MLP neurons of a small language model. Each row is named by its layer, matrix (gate and up: input weights; down: output weights) and neuron, and shows model dimensions 400-495. Each number is 128 + 32 x the weight over its row's rms, rounded and kept within 0 to 255. Numbers have three digits each. A neuron's up and down rows have the sign that makes its largest values positive.
A block is one neuron, or neurons of one layer that tend to fire together. After each block is what it responds to, as a language model described it from the Wikipedia text at the highest values.

L8.gate1569:094174071137169118173163134128094146134100117128107179098198148208139113159102133116190159143159134090137140115100094110149127154117151158124098106056093149124124130154112153117148122150201094140162152130119059120105100100129098175178131172071142134153141114137166149123121105153101085132
L8.up1569:172150115102122087152146153175078103149157113078101096098069131188118139124094130133092116172162075131091110126141131089122152144115110138134151058130209114076118115185129156137127152156148140130169125046111208114144143149063091167131111188163115108186162142128091156226135105145136109209
L8.down1569:178134090122138150164179175149135129089095136089164134090152108177094111177125105161157123213132109154142144110143132107093096124118125155107128140106094131090086157154108180108090141117223158105094143093120109160065090115056088152108150134186121135120118131149125109156162108121133126138
Description: Last token of a noun phrase, often an action noun after "the" or a proper-name modifier (reopening, reconstruction, War), also closing "==" of section headings.

L8.gate1118:161115119101117135120131131131137150130116097186119116118151093090187104158163125102154193119108106152106137138121101087135115095148124131113156139148171207136125113124134121135153102120075071128102069076113118134201169152117086134150124041142125092102139090154123159066103127128051121119
L8.up1118:105123058109116095128088142147151177125121157120154166167092154123171101079149128146143138046105147135129123124187131086113149108182135106196117178171142111167149157125071115119182166098138079126115132160130126157154120074108125099072121071124114045093159171165114116124089085116133130101
L8.down1118:164149137110144107113155069146112136074124174104155120131143137180113141094149150098105120128140083130161119135139141129068077157164168152149188174114127180084094138135122071139138133092115136130122155157149159177095109131126157059155109093160099055083194058110142101149149065128083144072
Description: Fires on the final word of a name or reference for an organization or unit, such as group, station, unit, squadron, Council, Association.

L2.gate380:094089121131123121157144127186145119087193138175097186106115090090145123107145094096136147093112109113162123139146105145107087124170139103137136095116152155104076124163173122126138041139095099120121137190187092182127176083119102118109142175123101071126116123124083191128111182213081166086
L2.up380:166109142172149132136113063088151096116107077160146117084088077101136094099106130160175151144154134062076145151146101098135083139153152102157157109135151183149086158092126165092067109085097113100136072138132140116097097151112173158137101139130144147144131122164123159134113102122134142115
L2.down380:181112129085216121154097129118116156141088125082048122111144097104139106115164111162130118141104136100130104180089049158091126124158110123088062149186091084154079126138134164162141134092138084197202103148115095165128106151141098122071154130132113085192090118114158066113130157142117191174
L2.gate541:099122056105126119133119094114093108119115142174140185103155084141156094066181152109122077113124133115104099129139116127141098083105159145157112166140183060152140132112108120117144131095130127106105170096179132091097118174123052145179179156073147112166175160100079182152142135138105140130
L2.up541:105131114150118153123124091134154104170111112091145164155146064121122204161152138077180083063164121095072129136095171137130107169117124128124101156147105179127099107218116167098193124118110120110104093155121163109057135126147126145109120141115107144145091156125118100150206104123112147118
L2.down541:122114078149156176152156126114146122201074181136163101113198133182106138116097109088101113066125120119202118106116158148108089155157107128149144132077125138072120109068147157098123165124186145194131106096112137154177101080115088124049140072142083169163129132170145076124098153196139125068
L2.gate1575:121176106137098203158119151151103129121171131160136176143140112133117167086135117118055099151102129075116145157113109144103128100084185176113124164127082171111135149129145065072139171118159118131063161082196115135119131123151171139146092150153141162104130100102134185137096134172051126125
L2.up1575:138178110188131206147165124136129127150169076169171115185142163156133149153192139128098152151179075166153057151141110140095127140123131097035177090140106161088108129120147094080122110116125142122103138156154105155129099129096109162148078154152153096158167108120113193153109130124079130150
L2.down1575:114125086115110131171075186139086096134103163221126176111160136189131163045107102114097131171098133076115164093069170219107153160102154095166105125082097152154150112173131150131129158106123137146115086084115119195140079151164134159130133100117061127114117104149117181097152127139076139118
L2.gate1740:096159114112103124065156134108164124132137087117135169087170151105132087055069117120143157117109142166171125076125160102138070174125168163178150107129152130150100125141137139168112086130146115155127056146115158110049162179161112157185129176116134145116151169147116139134129141129100132143
L2.up1740:136138133102139098117137090130127100098093110154095156129156096080155114112089091125145135158094158152148135117144071146109082113155131080153116114078150164153092121134053132134133113114119137117098123124140137164106150160134148108185132148109091096133061131179095135086143165109163110100
L2.down1740:116127058118141144121149059140181140168132116202175162191170070140185124105127092120141133135108117094153123203130080099103063126175158122128153129098187078202126158147132122123151134153136147145113130117109153145119117157189147122117125177098110174136168185169110120109108074130146096139
Description: Fires on nouns naming military formations and services, chiefly Division, Command, Air, Army, as in "the division landed", "Strategic Air Command"; weaker on table pipes and college or junction.

L5.gate1247:132135120090123149115198126146080094080117113205117181135115122094143129106142075108105127130072135152071162150062134081053149096140162078117121108098176099136126150148121121163148120140149108168188102152159200110127132063176165186143143149111191097118159121101165095097067180067150123137
L5.up1247:120151122190097098157078133128168154172068069105065129106129150117129080180102130090104203136107171104093155160195114130163070127155167126193143151161136114124140166157148123161105099135082061096077166138126154063123129139082170136119114117120120164137128155143144090122084120110112155109
L5.down1247:130156170183141177078124141116112142157057063126085134132139077136131138158122105097133091134110181136117118151159152152116137149141187108145075139113081153087141146106125098124165136149116138150156108128075178070098115173079206134133096097127128150078127110079126135140051148108099117152
L5.gate1547:069144120106154103141142130162110130103153059134096079108114165217155105110167116137143124133096102127120114124121095124129090166155039126141129107119088072117073114081133105111096106117081151096132113184151105156140109110133109198159114105144149088131139113114123156109072202165085201165
L5.up1547:077098143187143150141142131172127179139132133153118113122089103193157103133103146128173094193146090128086110051157133087121066138142118109109130154206108153147110077131143173134129101135108192121168100157155179094091126122044058165158179157155097106123068178108121109200155072111087128124
L5.down1547:078135169131145124195145117089181115152140153102114105118123109124142123078150137133121144099108106040149130150114104170113087178151112151098091120134113115097108181135191106096097143118133118145160090172090136074101113148107087180095121117152119083118117130114133133123090151187134157125
L5.gate1690:076186166145138168053155124168122149126137117107056130086160156163172081129098048117132173123132121162111121110115164056114120126186122121159176137093196074118138180133118119166096113105153054096157079139153133094091137102084115125140110139171179169158111168164137163119165147098138157090
L5.up1690:150142153112094139114146134134127114127112073165146086160111127177150075089120087154146164139141136106123152108169108057115023119170103137143116128133149114105111151146149122097116095101180118086153094149129147120102143134132131100150141159165134145129127170159110118091124120120106074073
L5.down1690:187139133139125165142100154182210127175123107167097089186200096114182112118137138159074094079033177125123081143159097097125109151156163136110148124103158096148100133141143144104152107140166175104130138135098172131121090102146122123113107149122149158168072190146124084088118126164067146156
L5.gate1968:144169106119108123080150097134117152124171079172096088078116129127163111088133044136094111158086099115130151165163112131137162132155066092096129175121184158164119154177090086136114078109159151128118127118150144154169153133098151224101129144126119124134124146185125072152115130172092196141
L5.up1968:182152102140100165191135089088183111165086136114128164129134135159120104164139130127146161134107111140104121150108081128151087129122108148141127130065220106105123153101157121115109140136068085164122142129083146128103157094166111119098174156107081122198164157167119090112075119188105158148
L5.down1968:131119085149073100124096125153129150127089177164150163133134099125090092123147149177170141133109178176094170154126079160139103106075140078140113108053130151128131155131132041171140088185152129160172150170103099104155122159161133146074124100184164115097133089139136136107137170159140195113
Description: Tokens inside multi-word organization or military unit names, mostly ordinal suffixes (th, st, rd) after numbers, e.g. 28th Marine Regiment, also "of" in Society of, and Royal.

L2.gate307:098180093129062134161101118131116126158101154163083102135106132090186157154114129181194137103142108102145085094113131121144190091134112081142068150165113132097137095186091149157117090082105159086116150141129150135113143153092124137156104223094102157129137154166130209105079167130158130166
L2.up307:106109190120131130141113111060112177080177151157120109170097118089135165141135142153152180134123111120153139123234165112178125125087122084125093099079135140132164154095129160134130156117105148083108142136095089119131179158110141167132089103120141155129123127122110118124135162136108154158
L2.down307:100191117088151128148059109081160122059084147190098120174054163089145180179107144136186103104120138142170102111202178120130102176122159105155120130106148126142133087118118126156102148139104156057159156130116139104135141172161115078099089162103122174162148172091111162127119186088162107226
L2.gate1030:180186101146149186188152091131035136146125122173159130073159103148149089105128153175130170123081148147140154154171126101086130110122143110135107083081148156100137142083167151149106119096163184075063154127142131120142152172147142142184127137164143118119105134117111151083162132116164129199
L2.up1030:067135120158132123151113156106114188167200087100129127121182093089143156102100141168110100088135153099132111188122156075094081089106158053061165110122090111123095141090101141124155127126169119083131165176086168130126164169103133164126077078192091186128133151110089111136159111125120104135
L2.down1030:094125082161127125149134158065092170126123126184133183148095093047136126134163104222156162122094141132127120100117164147112150108150099087156078080103114141121178151126169151156112067162057110111070115131106126157102142084149150148164109120111132141179159160156098095159150145178149094181
L2.gate1061:092128121161134145153128142099104133168141089189091197082107087111136058118211097117152197149129162112136088114162096084109148085121114108124081155195106098093172162086140147152173120166138171160114142119187118114164138129105105182148111154158184127113124154120128177110107124155147107088
L2.up1061:105120145122074149087141113153102138093172069079167119104126168073113073152097210153138175138117083049139091129160159078131099100099143154162151106148085147103187167133112140171083181151069164079143190153200130126130147077102108108138121133161135081142137161151132119106140117119207129154
L2.down1061:103104109159137135167100188131142129130177082132146172141075086111161141153168161148121163081113102122106103109117076102119105129147130133101140168104048068143167161140141196136166163135126159148118083074109080146120158159108145108096082205142103133098125113149116136131044104119162080132
L2.gate1062:145092093126137171152016082119113126143115117104103106137112129143116114133134049106146165167116145058117128162143096078108179098119102096153163125126163132146232094117133144118174077127161195161095133159189147145125103105098162169165171183118069100086095200149086162171063181187143149167
L2.up1062:059128074122122127104062058137157100109128126167135073131160163143146151165119140126084125108160137157094080116101074186131085145099181065104148131134169139111143106141141125094138102148147140164138095129149014102068161092159107155115155155084163174085122077125176184142097187137167121210
L2.down1062:124139118098183117186076085089082158162113116120159178110111145186098095116150086087142162202125102102061107118151109092153115152124106113170133146127130074106126163115051151128122159132083131141124106129121194102098104080131172150135143126095102146123121140161112156157113121109115103153
Description: The word civil/Civil in phrases like Civil War, civil servant and civil engineering; weakly also Southern, Rev, families and similar fragments.

L8.gate259:107174121100141167135137138157054137123149126152109136073128141124104142172098095169160163078182121116181176180180038136063128125076172149080133096094137100091102175034111099108071127082170150176140138065136146149145147196111116134129158117100130156147149135114126099102119125141105193184
L8.up259:091125080132183077140155097052140138139100101090149072146155083111145154178146119164119099082136139130136154172110149134099102134166102113116176088076119085149063096131149119130104089171120173091147130082190075129161080072178145129132093127173115140137075109147131184158148096155218120179
L8.down259:161097084052138167148137138142095114197113096117197070193062086102119109107203148114122114087133124122137141098150162148123163105163061125127190112156088164101086063097107142125135146072156067190110102148137052116127168060169158114120080125131048111157079082181141119138134133134169114105
Description: Formatting tokens in Wikipedia tables and infobox lists, such as row-initial pipes, list dashes before "Production company", colons after "Postal code", and gaps after coordinates.

L8.gate1468:061140129187115173187130094144140176092108077152083148132114161140224162120136127148188131182120049100064215142130134104132171096098104130158173135100072146136077152133147102129126138125134120150105152102133125075169089173042133190202060091144107145162173152150092182074148132128072129146
L8.up1468:133170157132111151203133084131138105085138146156159122122027159074181152070078152235206157128140107093094151109138164188126150106106136154155159207130128138141142112188115115125063116115127090103151139070115170099128085110112142151173123108072084156139115105178125155109177117189125111134
L8.down1468:141145144117158176139117169124143118076107103162153100109076146063091167095106123136161150082175100129154141100115117106154078098096095142119142148099145140107101116122107168114047183100141090163051123067095110114112153103212190156120137139127059170144106111186158076154142128148155076107
Description: Fires on words that finish a verb or head and open its object or clause, mostly particles like out, up, off, together (phase out, show off), plus that, whether, if, of.

L5.gate193:150100115153174098116121090078106094130152169129119153130129055131132169131097138171172113124101123137133184196089135108149153120098141129145153118178099132121144106147120098125169098105141146128179153185142100112143146099144188106182163114169145100144090181133083125070124176112115131105
L5.up193:145180083163145173201174159170115141127126146171096170122074128137154118126122092116166118202127154125079124073102145149098094140118187136102107101170104122119114095110122144124170186092173146133138104131146161104160124122184100084127116177127095107133148112093170161091147145113058191151
L5.down193:126067201148109140085088123144151104130080094095144084118113135112179140151158115081128131129110129181100106139152111152116131070113166163160157128120086157123136182140165162141115152080187102120145138108137142127127116095129118142083103120131148146115113111084131155126111136107158173139
L5.gate1040:185082118125151153139092073110127106128115158103095157118143155129187163063117108141113100186162117140130148135114077116126157138129171180124159107174132080156119103166101169108146155119102148134089073074162128148092139112077130129149066106206167155151082168160126138100150166120143171093
L5.up1040:097112130163116175104151126127125104122124095085103180107113155128117149184140096093134128152126184119135111116095130116149114170075112149149086133154085141086120146132140195144091106115127146137095167111148126119094163082158098151152135075177170098117111059172089136117126211119120119088
L5.down1040:064133136127182181093085110079128110125086134136113162136124131135103110149138143110130102127147090178097116144106145154135165255071140153178143087138158108169135194175167143104101112152073098134086108118126082144128075112069146163135083107133178183153115093087166144120163189051127109128
L5.gate1902:114122153163128119175143162128094165147153091110156142141122116098125096167139190074163114190123181075118178149155138121141133092121122175107121184139117156125149069172084183118173131140125109160147106056151139108206156142134111112125109149149096058119139103133108116142082149163070160154
L5.up1902:166073104142135138088139141180174149165171139121076150116133087127174143193098104090119106141088166163096083161078105115152088141099151188149107093140151163182101144135168096074116120068110165124119153110116146090140126150121145166165099154156127164162108144144074130066133128129086191150
L5.down1902:121132202131109126132157145113140122125124124122179130113135078129146082074174177110152166193146151148149139187160165072123147135098143164099136155104179108086137128135093136119133132125143056110141157069117100119132085146133117099121170140174125101072099130183116183120147146141187126125
L5.gate1965:106097108128155098137096121145128187155120132159116183117121115156116121102144174111150094134142109089097141068156130077132173112140129158142086115156132104130111137081070137137141081120126131167114162108142119076088124120133143133067126144132138097141113168136168210141150139125132117089
L5.up1965:113084120116103103148126178118123169208094175160133155159152054111124119137102161122135155151094065104121176076101150085153133138170157173133124147153146092155064150166155140145077115120156192144105146156123133158158186125191129053157100126096156104143106125061132132141101137104176116097
L5.down1965:129106194122172087116082112104152151152156112133093097092102142147112136133149134166167133185122191154116128153103153116069102126102169150110104092097137123116088135178136187126129136099107103138117134079126143127145174095129155112121125110130174152148134094121081139138089149160107144110
Description: Mostly "out"/"Out" as a particle or word start (Outlaws, outpost, carried out, Out of these), plus scattered verbs like is, up, work.

L2.gate429:129131089106136147170125083107099093181104116148129174134068115069126130182069066111126153128120119115102123161169099094111146078122125085088148138120161090104145117193167115192141151130116131121100092131155157154140107110046102126107102109133119175133126145106120146080114203125118103169
L2.up429:143162159164171145099124161103143127135149111185154113174118108111162097115138163131132122078148133125109081203168134155154062106119171116161150149143086125089106195103149172141122114138104115175112109192178126155094161107115129101100113122171121211218133133105096079098118123144157118165
L2.down429:155118108065197190175167141087103147154114090156171119129095105072127137116098173146100163127073148181137094134105081160084111118109126069097095155146106115093102128178145131149162127120109134132115107112116141157109152140151182094042144082154111145103125121078095119109140183087155119206
L2.gate985:107124133118110151095133178096059142106135118101143174083137108100075148134090075130110128050148139090125132214173125151104124087158146081108138130137166108169133193141146095132160124093070126158165145123145109148141140139089172110125101157147090110106098103108136135187099116161127155166
L2.up985:127107157149109156121116152080132107090139162139172138141095081123105153097126142138185115192156145126097139140062030110122133132102161095129125126106095089109180167173120137067152120135149065140114116099146097113168164137129103141136144140150150136126145130119140082119111111160117155168
L2.down985:103122115146127125128142097137174158081169178153114165109117095059109140105150161097122102076113126103086138139136144129116124172118108033104159082116164162106137164149142169087148155125100051128140083106094145134156097090159177101157140056139116114052089053106109152203110090080136189194
L2.gate1304:100096096087177106115113114128097119139140141151132147191157112117113097154091054112134106102117146147146116110054064147154145163128127169067129106090161151112162097157137129093083129115135134156114153146103132163120121108105088097137139157142129162085148139131059118090132120148086116177
L2.up1304:150099140079151128119068088124141044159078153159103057142143149121126145125148129148154125127150149068135193119133147095111166134159136166115161135104134130140111185085137185129120094156133152152176133088179090183157126117125194097105166109171116092109094147058104118074180130129167190120
L2.down1304:089137139027148126105148154112103057154072079124158150152142094138117101156190102146130116098160075112178171119082111128077123117168147104133123121071139146125093161116180173099118089096196129132119072143138137161113135122159078083132082099160074137157147186129099090120141102144138162159
L2.gate1737:070153088100104119128124195181081163148143083147107086125137096108147159145108140170182129121148113153095147079146130136111130120158114111111126140173155125056152086128120096122135076129160148155157135105058131163090150114146128142238110213131162150138153181116088145149113122136133179125
L2.up1737:160139116155129085121127131172111136088092148128137184109161124132097140170062082105096065056140146122155117142123148106148035138130130094101143170154105125157124123152134095150128180130127154096187115092124120112105172116140183171127123175142079186141130105091101099139152100163124157095
L2.down1737:114094161086142139102106167166125145124147174159135133146168190113157144095104118113126134073152128088127088124142103122112094068124145120173120105122112152141152083142098140155149183158133081109184100152105051151149136125213175140142131125179137187202133129117122103152133064122095130127
Description: Fires mostly on "Railroad"/"Railway" ending rail company names (Otter Tail Valley Railroad, North Eastern Railway), with weaker scattered hits on unrelated tokens.

L2.gate879:128170153144092102125124090129105109166105124106032172128175101123114134128119134137134186118125128090087113117089145130124113094189143123171095108127078121150117113109160178142101133068144113105131128183125137098188112099092089105143120082048173129091126172162124147185078140110176069109
L2.up879:079123101154104143119066128098093078174150096160075039184127158108137139078117136172113145141131186106089146175131147084178135184124164133113118124107132124135032139133127115102115078142146105146135136120059137100165142079088104129060085094158054126075100132105143113102158103147086119129
L2.down879:139199105163099091106114117123155165180154099107063114108134139102142137141121076127133101105113138089111191136098181145169162116147131171122114164149175153138081113146151114099174110113150075128164179127109099120161109108086086134107075141081152122113088120136099106138129080091160094179
L2.gate936:135125149058110166118128182098160089162072119075121098117142223091142070151165133172189090142168096155163090110101136100104127108149131109127105102100109125153131085183116107101133154181094160102178125086134135156102101131104124120111094182107141138131108141119159118114104195108155186126
L2.up936:130171115097164199132148139133120105173127078072120102131124108132168127138118093141093117148120074074166179132137099097138188164081091122116130134124125115105163105110126159123114134126112138098134095139154155138184126136107125081112154114115119107112115130063087121156103072133168088109
L2.down936:150197120116121149117111099131064114145165108109107122125164139118140139078112104143127067170140099096104170121140082120070130056112135162111115160136127120083183129065135125115166117154096123105150102091148128097180131142069115133135135135097148098140150136133108116188128026157149132162
L2.gate1118:108097065144096118135123097139107133112102111141091173117133133158159175120150092152165138126116107124143142107116145108180117156137161115116102171159076220111124136107131169104074093101130141139143157171116139104118158115123154172151125116151156066170130113079142138117071164173064101182
L2.up1118:061102120150181115096063096113077159109092145076164091150110125091153164117170113137150179123131134104136138123085063081137120136138091119139131192136105106143117087089148161061095151139123143175155071155090140139088127088146154160141099096163107119129071102094161122126128178148143130155
L2.down1118:094132105110155181149126099090187104133111125148154111084159138053148173170114091164131130118127152119123132090073120128111146121102195164143128138115124204127080156073163196074101151048146098143110123133116097128130120155122162181154103088136110110131099110086189115148111151105128122163
L2.gate1257:099174091142135115152087068084114148083042110112092154110167112082095117112182084154168110159109111140082094110161111130135125140128114175156103153158137094102146142133117144115123086139133155116136105167146160141192099188127122141133130131149136113106095165148097151145108155150099106168
L2.up1257:092145085128185102113108138115151172135090104120099161085149159098120078122082090093111092126164131150104112130122090119106147133068157147131121139155092153141154116149086115164108117129142136107151141130113134094141181162069149105073161140128093094182117149165110130109148140057093129130
L2.down1257:190127159043118073153139144169087169135097085075169136151149104131179091100074137177113169186107129122111128114078155071180138105070130131178143113121117114127105144140158164171108132166075098091118113139129095104151156086125079117099122162118132128122146059148131172120134107107091128118
Description: Prepositions and adverb particles finishing a verb or noun phrase, e.g. phase out, carry out, included in, implementation of; also out-/off- prefixes (outpost, offglide).

L5.gate879:073140110094157144124114116174092091130145149076115113156086143102122153165109128093079116080162175108131175171145115173147132147110157121106138169166147062120146107170112125089108102181105098074073146142121115118165107143158107172173205109127075134093123153122127127108053158146105141094
L5.up879:087088127105139219140172111114131128185117133154149138146128160197161156095122114165111107163125125103095099115108106061129121178139098137199154082089155113127129142106171142167120100125160122164139096150147113183128081113075137086132073142081154142118138088121170104169125148138157103164
L5.down879:084139101135120123107092159155110149135116149182121124130129152122131168161056115182102104135200094157141102104141107092095096129101106152114175113150175137118091117110086156148141098156155116149083156148050089171137112154162153164139168186116107153086104115127140139154077116164068131128
L5.gate987:090165147121113112049102157123080115138097164058107116123102170178140173116185117161163105171119123099123086152144114124108166085115135083124143193149127139135135157172138183069072092108131104130141096077144061065171076086148137135122150107119074120097143117109147167074178163109145183147
L5.up987:134079108131115194125143091168093149119118103146136149163114165156111222176091131106123173160130132210110169118161128079105109122114150160103087147125101106120101120142176083137116097129189119156107205165152131120141100155163075170106119155165103115101113093177152121161157152137115093101
L5.down987:098089142159122130116114161095128162125120136121079152145068144123117145091158124156088091188137147084122080109127142110127206108134129126124127100102195097143136163152150104102036100143146155098118127121114069155094105112085102164113089117134119102116093095132121121089119122116064139118
L5.gate1848:115106177145119145129136152063100142104158174118122057062110121139196081086099192156122144176140112102120135175150175128114148142152139153127188130161089078106084142221153097130100110177047187111112132074113130117109114076084115149113122163075144150119098110129185123108027185123161129171
L5.up1848:133127088073136100165154126129092132106110182123146181145144151142135137104096146105143118131109129095079152131156149082122154192124108103129176076096121071136202069191163135153078107093107142156134164173129135126086145137121111112072154213091119142128119148084120072102040165111174180133
L5.down1848:124098185131161130079127068103110138099087199051135142127125139141145135166125128184149142101152095149121123178162115158096144187135087125185153115147162154107102133143151116182078095106113168141094126118110108130143098067111128120111123157073079164075093075079094137152034155149171151173
L5.gate1900:078121138114113119170146153155143121129126133132138157162122161139150094147171153190146163139122149116144151098177111084104123085146187159133146141110188130139171100188130053122142127088130063132124122159116072059131109150176065148145129191114096099108152152172136079118093120119154144137
L5.up1900:132137145200166198156196097096112141158183161115151148148128037115174118158129133098133120135116129114040102161117137082112107136155159105107148095016163131082153130143185137147073145104137125100127127181076131100138083095117070115140122131099102038150096130132143096112094156098085214111
L5.down1900:091150090158156088090092126105082080135118143108113172091131151114142183165149090130113111124127130120086085189137083142082111123100166158136159097039142131103115142139137090200146121184134156138128137137125098088138084110122063102136112130067136085059112077177170096101113185112110109154
Description: The token car, whether the word (car accident, his car) or a word start (carthorse, carved, Carron), plus railroad, taxi(way) and other word-opening fragments.